config.yaml
num_hidden_layers: 23
vocab_size: 3832
hidden_act: "swiglu"
norm_eps: 1e-06
rope_fraction: 1.0
batch_tokens: [65536, 131072, 262144, 524288]
max_seq_len: 256
doc_mask: true
train_tokens: 694500000
max_steps: 3100
MLP neurons of a small language model. Each row is named by its layer, matrix (gate and up: input weights; down: output weights) and neuron, and shows model dimensions 64-319. Each number is 128 + 24 x the weight over its row's rms, rounded and kept within 0 to 255. Numbers have three digits each. A neuron's up and down rows have the sign that makes its largest values positive.
Before each neuron's rows, "fires before" lists the tokens most often just after its 100 highest values on Wikipedia text that the model never trained on.

fires before: "\n", "==", " list"
L18.gate576:091158105103098153146102137117139090137147063132169135134134108129146202156131122127143142072102114115131151148101066114178170152139133104087116142122127101142141158142138096145126097143124116111120118112147130160108187113114128091150116118135087136112170127132128132123119139147110076129063135087096116173138154138124142129150104137115118134113104120158123137119116149127172140149129132153147083165107129131179152112148122120138106131130126104143142103175135177125121096131126115161117153135108113094110129136115095153108110117113168116070126145131156137163117116145155099129140141111176128118146152142131140135160123122150138107115137135162136118123134141147138115168102116112082154132145141100145169141139144136111131192172140136125148111178127114117083159140137103
L18.up576:137114143128112137157100145146151145133132115117149107103066122124117148152154108143137106155123100120137133140112124123131138152129123131125122159111111118169119136148146144106162075125115113118116128156121123133154178153124131175111102115135132084116137140159134124139142060144082163115116164128077157075154149098134121109130132158111154104166125117124158166124114148144135119117105139141123099129167123115155141134103143109162157139136106142148138122099155082097125101156132106149081137176127142120109168165101158155096152099105105135089114118144117179074117086155120128143078144128102143139108116130114132104162143152111108140118130160131158160105188149188140120088109150139153115162094123129123128159160109138149109129116100092148105160110144159114095091140112080
L18.down576:129104157124120103164135102139128090165127112131149158143158125102132079147160170143106113126100107113118114114112141113134139141092126082105113128137148103116146134142101150093128140134140100142140130127134136122143107113144106099107139115106103119112131112159132119095174135149119124136107141151171128114142121127126098176151151146170116181122143112154103102101108145140120146132129112104108144107153171129092108123139111163117100073114094153121115103084138149119160153106118115203146121095147094069080129087171154150137163094156145114133126142101163141111094147100128131135142121134141114140100111124139124149111145130096091097164086113109118121146143083095130176144139095078146159140144118110130126111107125128095096116150131156124151150167160100122126111102147121

fires before: " |", "0", "ed", "5", "}", "s"
L6.gate492:126136110114122117160134099157136170114161122156133115155144165104107131159145113081150154095098127082131080085107151144146117154129095129173129124110125157127118143147121140138129150131134134067124162128162159107173137164121140174135115096134118090157175100121138135126125148158104100060107146119178154116116147103142147092110120116110127110182149140128146132088084132126089153141136095143148091158122115130133143096149149112137125111115161106162123186123110153159118079123085165093129087156120074117124105130121172153114133109147172145104159140136137095112128151107125160133150121121126167167121133145089147109145145117199132123126106116058122130111133097112099154131095120113080129155106090156117128152134146130122131165127141122104068123124156125078156130125135149
L6.up492:114118131086153129161134073079140158115132118101129125124151146114099135093141134130193164150131114159153144120135122130107171131162093181158105129134119158139115120120118145127185106152112072134101151107122128131136138116102112157121141130156077105134085145143102091124125091132147101120123151118164099116137173072187126105116115116154121141135070144131147119118121067110128113139125152100116123126130106148127089146092124115132153106136115181130096161139100157097147106107106131087129134141081138142132193087104150132073146138095126108144140131140100101132146097093128103105140113106126136155135122128156119144173089132166139094132164134139119097116120128136120129153101130132173145108139088173108112179132122127121110107146118129088131119151114114152136113138134131
L6.down492:132139149122149130145154057122135168131117113102112112120160140154095117077120117152161141165163127201165167152148130127105165097142076190121107138152138144145117126096144132086156097131098074153102152110128115141127125115127133141137156134127102152117098177139120063112096099125174109124095138108132104117137125080179129132136134117155123134120084123121141127129114078144116133130138144110120148132120126142125084155108143125099142139175129175119122107128134117097157134107124117120122126111091212150145171100098141155090144141108116122170111122148085126141170107115103129109129112127110131145116114119152136139148101154149116111126127145119098117132133135167153114144120162141168143086134104160119124185115107129128094107136122137107137125137084103149128122114095111

fires before: "1", "s", "2", "0", "\n", " Conference"
L7.gate328:107140134123117152129135159139151153107164164064106110138114137140122155116127121188113125122161131130151128120151112131130102151135125155147139075158100139132100113134131106148114135098160128117139109124157114125150114146119119100135096131182120129112157125164141126132106104135111154093118129145128134143134098125115120085153098181100070125149132096125181114152150134129099122144109116161145139097120118126119099075153116184151129150087125154103110139163119138128099098145148151107144099110163143100155081111144152113171165181149160159135140120110125110110151129134118120089171127143141175119128157147108176152079144134112114122116102151123137116143148127164118144118154102120088096147114122107111154069123157163139117138140138180091096141141080132123151125165151188
L7.up328:157158101150103126116133135099088123099192141100153105093133104132161127101086128138130094106142141137131167127139156098134137121112089149130127096127132175135115130126150111140120107133143099134147152140127100095140133107108142088125113089123135166088131151133157083108102084140124163133132143152153152165108162097128110108158138157096128176164120158164146105154152114147160132156121174157135150080130124127143142103094132141108120148110155115149148161130110143093117142131107147104161088100146076097114138116112123156156160108131154125183127151154117114142143144143118149109152103128164165127118145136116142145106160155146129116090137157106154101106178111142071098129096139147109125157153112133112116052133131146120098164133155213132128153155099134129112160119131066
L7.down328:152114139141116122162109087141085110155158102142131094105104082124121098124078146135118149142143105162128146099131136141117163138111143090110125170105137173145130167117160162107160147162121124141131131112093115120121150123157135119127172116150111153130120139092138095114108144138126172178123153114093141105132161134160125151140108087109154116084101177161087102135104114150135141160121160132096152145154123102123177144097129111125150104139137092174118102090132123145128138096128146152113156094155125148078133144153115111101089087126116155153146161125143099162168113132131161145123125145156099194147142150146142142151141149127130106134170115084122115127094132112132127131100150149119120160136102179107151132111110131106120141116154146155178123134102097126112138146138048

fires before: "\n"
L13.gate319:116093144116167163098111098084167143111142136106123093145119124133149159115116136118126105106131135096132147146155129143118135147102100130126142139121167143146116139130132141150123100118144143114162113138141136134127146167179098130122070109162140096112157121137151144163140108135166158125139137122127090166128138122152136144153099125179101122099095128096160110131154152153094147150147169110129062110101126144136116137177128150126100125135117090150129148131124141134137145086164109094125198148127130100111167075125155081112121126131157112122162154122137114129122144157155067081118141120154092100096116130124132119110174111122165127142129145106111132111138153115086106153103124121167115126103151141144166081109157133175116131165090112083150136187082124149095125116116145
L13.up319:129124145145113099159110110132153098129131110095134134128160124139130119083146077112118063154105116121138113113102088158164149133113133124177138140111124128141089118132106140101156115133158144152136108099137108157169180165115120159177112111168084126141130135129157085084100121092160189119113109093092134129158113114116150119119115084113110103148121134138147161152147110120139112132086118137138145093122114147101151164117124142127108101103154113128092119125095144111154117130102120107112128131144083128111106128099159109185130132139142103094129154123127088117130111105126147142106137137161128110162179111105135096154155130153122073187176143141139115046140155117147147077123170143161170106167091127128104131164093118135128151102167153112120109139140164081124169146127107
L13.down319:166100080138157152119131128122105125129111080151143130150106093139121150174115146148066132121116148159146169149101115184122139119132157153119110096146133114120155115139118115139133150128107146081122172150064122129076101086119122108147162160129131112120100119119146119116082080123133124147137154156174162125069129131102102105117133128123163175132140129162098111133113124154105176137120130107115124114139128106120116117122087138120147181137138159152136118139153130118093121165112162185158095118160089148141084142110110152114093143100150146138148079095104153138133151087118129118164129148121141117159079144128111154149130127097114073116095125156182134151132116133133157137170151109117106071137142133129128144110132105118150129104127155145122152095132112130137131121126144

fires before: "\n", "-"
L9.gate148:157144130099135152129097118118133131086129162097144139160116083107131139184111086087091134134138095150144144155167133098110139123148159169135144115150147178138121127120083156128107152093092137142137139182127097124124122130162109142098131158161157130135102184129148117149106138111132145122118138071117135144151141119149144126124155125139129110118153096121149107147108170149129145156135137154124090098097143101127148141146112134129139132095169128108134118118112165138154159183118091123128148102102080078130166072132131089089148068079177113117160110150113093141112107149119112085116137118164136118126145107187102133121145136121142101180143117102128145166171148130133112103114155103129139118127142151121136091103150103133106156114093139126137114117139131106135163128143169
L9.up148:172136099131138145113121127112062140145096115107126118100141115109131164119129145119068116132129120122118179149152114148161135171092118134085140112117099172115115137085143105116133173171123127157117147113112107135138167110129113126096143131127127117143127179084176122142119106066149104206133139164123097163140118151144171124120126154100124127129073096125142145130119147090103119179150118149119133091147132137153175157129109118140075115140122102117165093106108124118182146138148106115140130127130111123115115101132123159131112114095113141143165100098093099105136127167114075108136157118196149095128168119142153156085139095106107121106148117144112159118159139134099129084094131086157138117127148135107139120159142160115155126103126151116151147092110134126143122138100133
L9.down148:118085086152145061111145149128109187196109104131141082077154114112131170144174112135107140124149139131085085111094123184133133150107117134096121102121115095093103129147147119149102094147197163141129114088093147130096117133098145125145105113141148125172129099111130153135137164127166120127119141137165094097118138137124125112098117161091124172148134125095114181113150114098127112083116081137131154128177113163132158133137115139136111127134082160098122114140167123107119100132135095130133118136114136107096131115148126143138096125125089136091129140128124123092120146129110139116123142172155161165144125124141110124107083117117110122114155152148120087095118110156151124148123116177119127129115092133092164137163159135133122140173132104102110126128136144150126106125078114

fires before: ":", "\n", " ", " United", "+"
L12.gate14:121084091135094127135120161133149129159136130135119131099114163066115156097084135124092108167125141154120126148077109150138148140141104144115179138137119136122160128126149104106156151103153147113131120118158093112141130100125108082116121163089151139132128132144115112092117148121148132117101095114144138172091135112132132097092087089116100125144127130152128108150138140127134180104077150115134081081115210126137172129116104073136132182084117143080154140094136115114162141126123127126118127138119111111095130110149155187138132135118175163151103113105124104119154129115193112122128148108095123118121140165124096095128120124108174075122151132121185156130153129157116144121102110131152168075138133103124115113131151120138132142169141144120136143162173169149130142141134126
L12.up14:133113129157153111163148130124102108188166116120137089092130141092107145142114158134149134153117132096157131136125132146130122145100120150111157135089122089094159104134113120146115136116149118121176141101160121116126082125129094126102123137090180133084107177119195130104117118148147172166141133128082166123160132130087134121120108114129095109161120129082144125154120072099098115163070099155098136110144140143161139144147141111138165152112119166092106158095146099154132147097111135165158100095121110112092134118129109157136101168099140154067102142147162146146153137116072132137112094140139118105130125134114118115145117139137119098148130124141120137104127148131149137153115143141143140127118140107129145110125110174147075105129167149143126170112151121134156120145107125
L12.down14:144071090124111135123175148114111139159136135129115141090120169143119135128114129101106136085122070140143151131175125101142115141155153124106128134135101104095104130146124137102129148111139103123172163130132081124121131110128104108083112098168128112116112063081127124112115156098126126157103184120109170146147171130119160138134139094096156120168125122137133130119127151122108158128108154142145151132152090085111154087099103120122113138082150114106121114119143138170136099155107089144128135146133085112124091153164101151099141161094112129123106095110096156109094132138106078108080135101125132135112119141067114102118088129109112128155144157143143167136126104174144089115092155160156120135125109114173161178095125160132142139130121142157111148171118149095148121176105108

fires before: "\n"
L12.gate158:146126098141135167117138121121183133111104172109140104121163111116142130162122127123081088136116102138172173123118153144161083105095112128148226124116133132144141127101185165114131141105155127144177117142162127110094095115088135084108149130081110105130110136121129110090099179152137154101168145113157110149126103082156124174088106126094147099157116145116144147113145140140115114135156124171113093128167099123125128160157069140094137117156150141099121120135113118126119144148127145144161127147138092125089107107126158089122128162132156147070104161111109106114102124099115142121142149133175174131102124107135104142100148137110135131138136079151139147100148133109145093139125107154097133118147158099140142115137162178142094132092145124088115147158139115136160106125105144
L12.up158:098137102130119131096147133115109114130110082130086106125142093139155143072085127150131123138148147157189121133090114111116141105118107148125144173116122122133131094152117137109114130125133116088139124128165102099146140172125143168168093157119108100106103091089141108128143085143190155099110129138111127150152167125131157128093131099092107122096121146115096128074141109151121159120127117155148131126161107165120096131107128132107133085119129119132134127157136107125107141124125091125104152112138153106078127090148125151126124116122160069100157156115138083101160179128084144113168124154163116094133128163096108152114111132143139111153132163113139092145159130133133163132081100118093115121166137129155128117131076134108112129167114200124173117174116132118128114158144115
L12.down158:170138097150114143131096143156123140145150114133154142137110161137106109156099151084130151154126115095112155109113152135177142146089133114094153089142136120106118144126156126145136116134119127116097127128146128094085143106108133140100135086156113129138142089196134105082161089132132157138160148124146157155088108086149122095114143160124105143168141098121135102146144133099133083094087159144113155116104173067105161087099131121142102160101112140146123151119124127117132160146174115143136121130140105144135119127117110108136148128161131183145125158146099179095143095144129141149099130100130154112126096138141141153139165129084142113123160119181139125151139172135132140106131106150125097133099121147086154141107183097084138132105145145134143170096143091183124106147148102

fires before: "0", ",", "5", " million", "."
L14.gate572:119130149102138151151154139118145163169136087115144144165112136092136134112131094130126082095103122098127147120178098086136119184141108141141116097155081110176097147143123068145134151099141141126118178104149121149156122121116156126120110135151149114097137117103125130114105137114157121108101145144107111135120111119070109127137124132107143129119131111127110118118154137095158104179160154139107110155084151107146133166108099112150118157163126128120157140174163180102166115175132137138151130176111112152161042162132125125161133109134156172125111139175148118132123115126127083154113098099104156117141148170133135112108129130133119165116075099125132154130132158185137123100127112128106114151107102151130142157152139066163120165122144104131114121111182129137152137142139148
L14.up572:123056127067128132142140167118143144147139145094115103166102132141184126125115133099117141153128118092148125167154107109186101133128154145127116135156131123133092111090130175122129134158116132122160112129145133107150106095140128073115116129142136142143103124144120142114118139138152117080101090176122112150119133124131099140173093117084124126126089130117119124132120159133109139179145122138125118120133170075157117107116089148131110110120116114126118126132141141190156158140100154122138140153125161135140097144118167151117128103107126138147110140129089098139095143134161182153135107131099154126098144120149153139123121147124104114092113108119104105142128142163119110079115073168174108120149135152115099109115106094125130141141112117097127074118077136124165122115136132
L14.down572:123117099144122120143156125125162105139131146086165151116139144100139138086131117121109120144111140158151148105102141109093156103133148172099086126176101137142138079148081143143150140151182181112138143138107121128162109108113145141124138142114141150126135152120130077130125120122117132122085155113171150164093111110157094088122136160126145121130136123132091102144154095169123142092160115092091119144123148104145119065103108099114136095113132150123107135082105092111104161128159118137139124120142208132131114148117141185146146139143086140119152098112128120124117111145100144135144178096157124119131119103149132098103097187152146139157116112104121145167119108166138127079121082166145147106124099094155132168147130137104126113144177106108124108123131101151165179104109128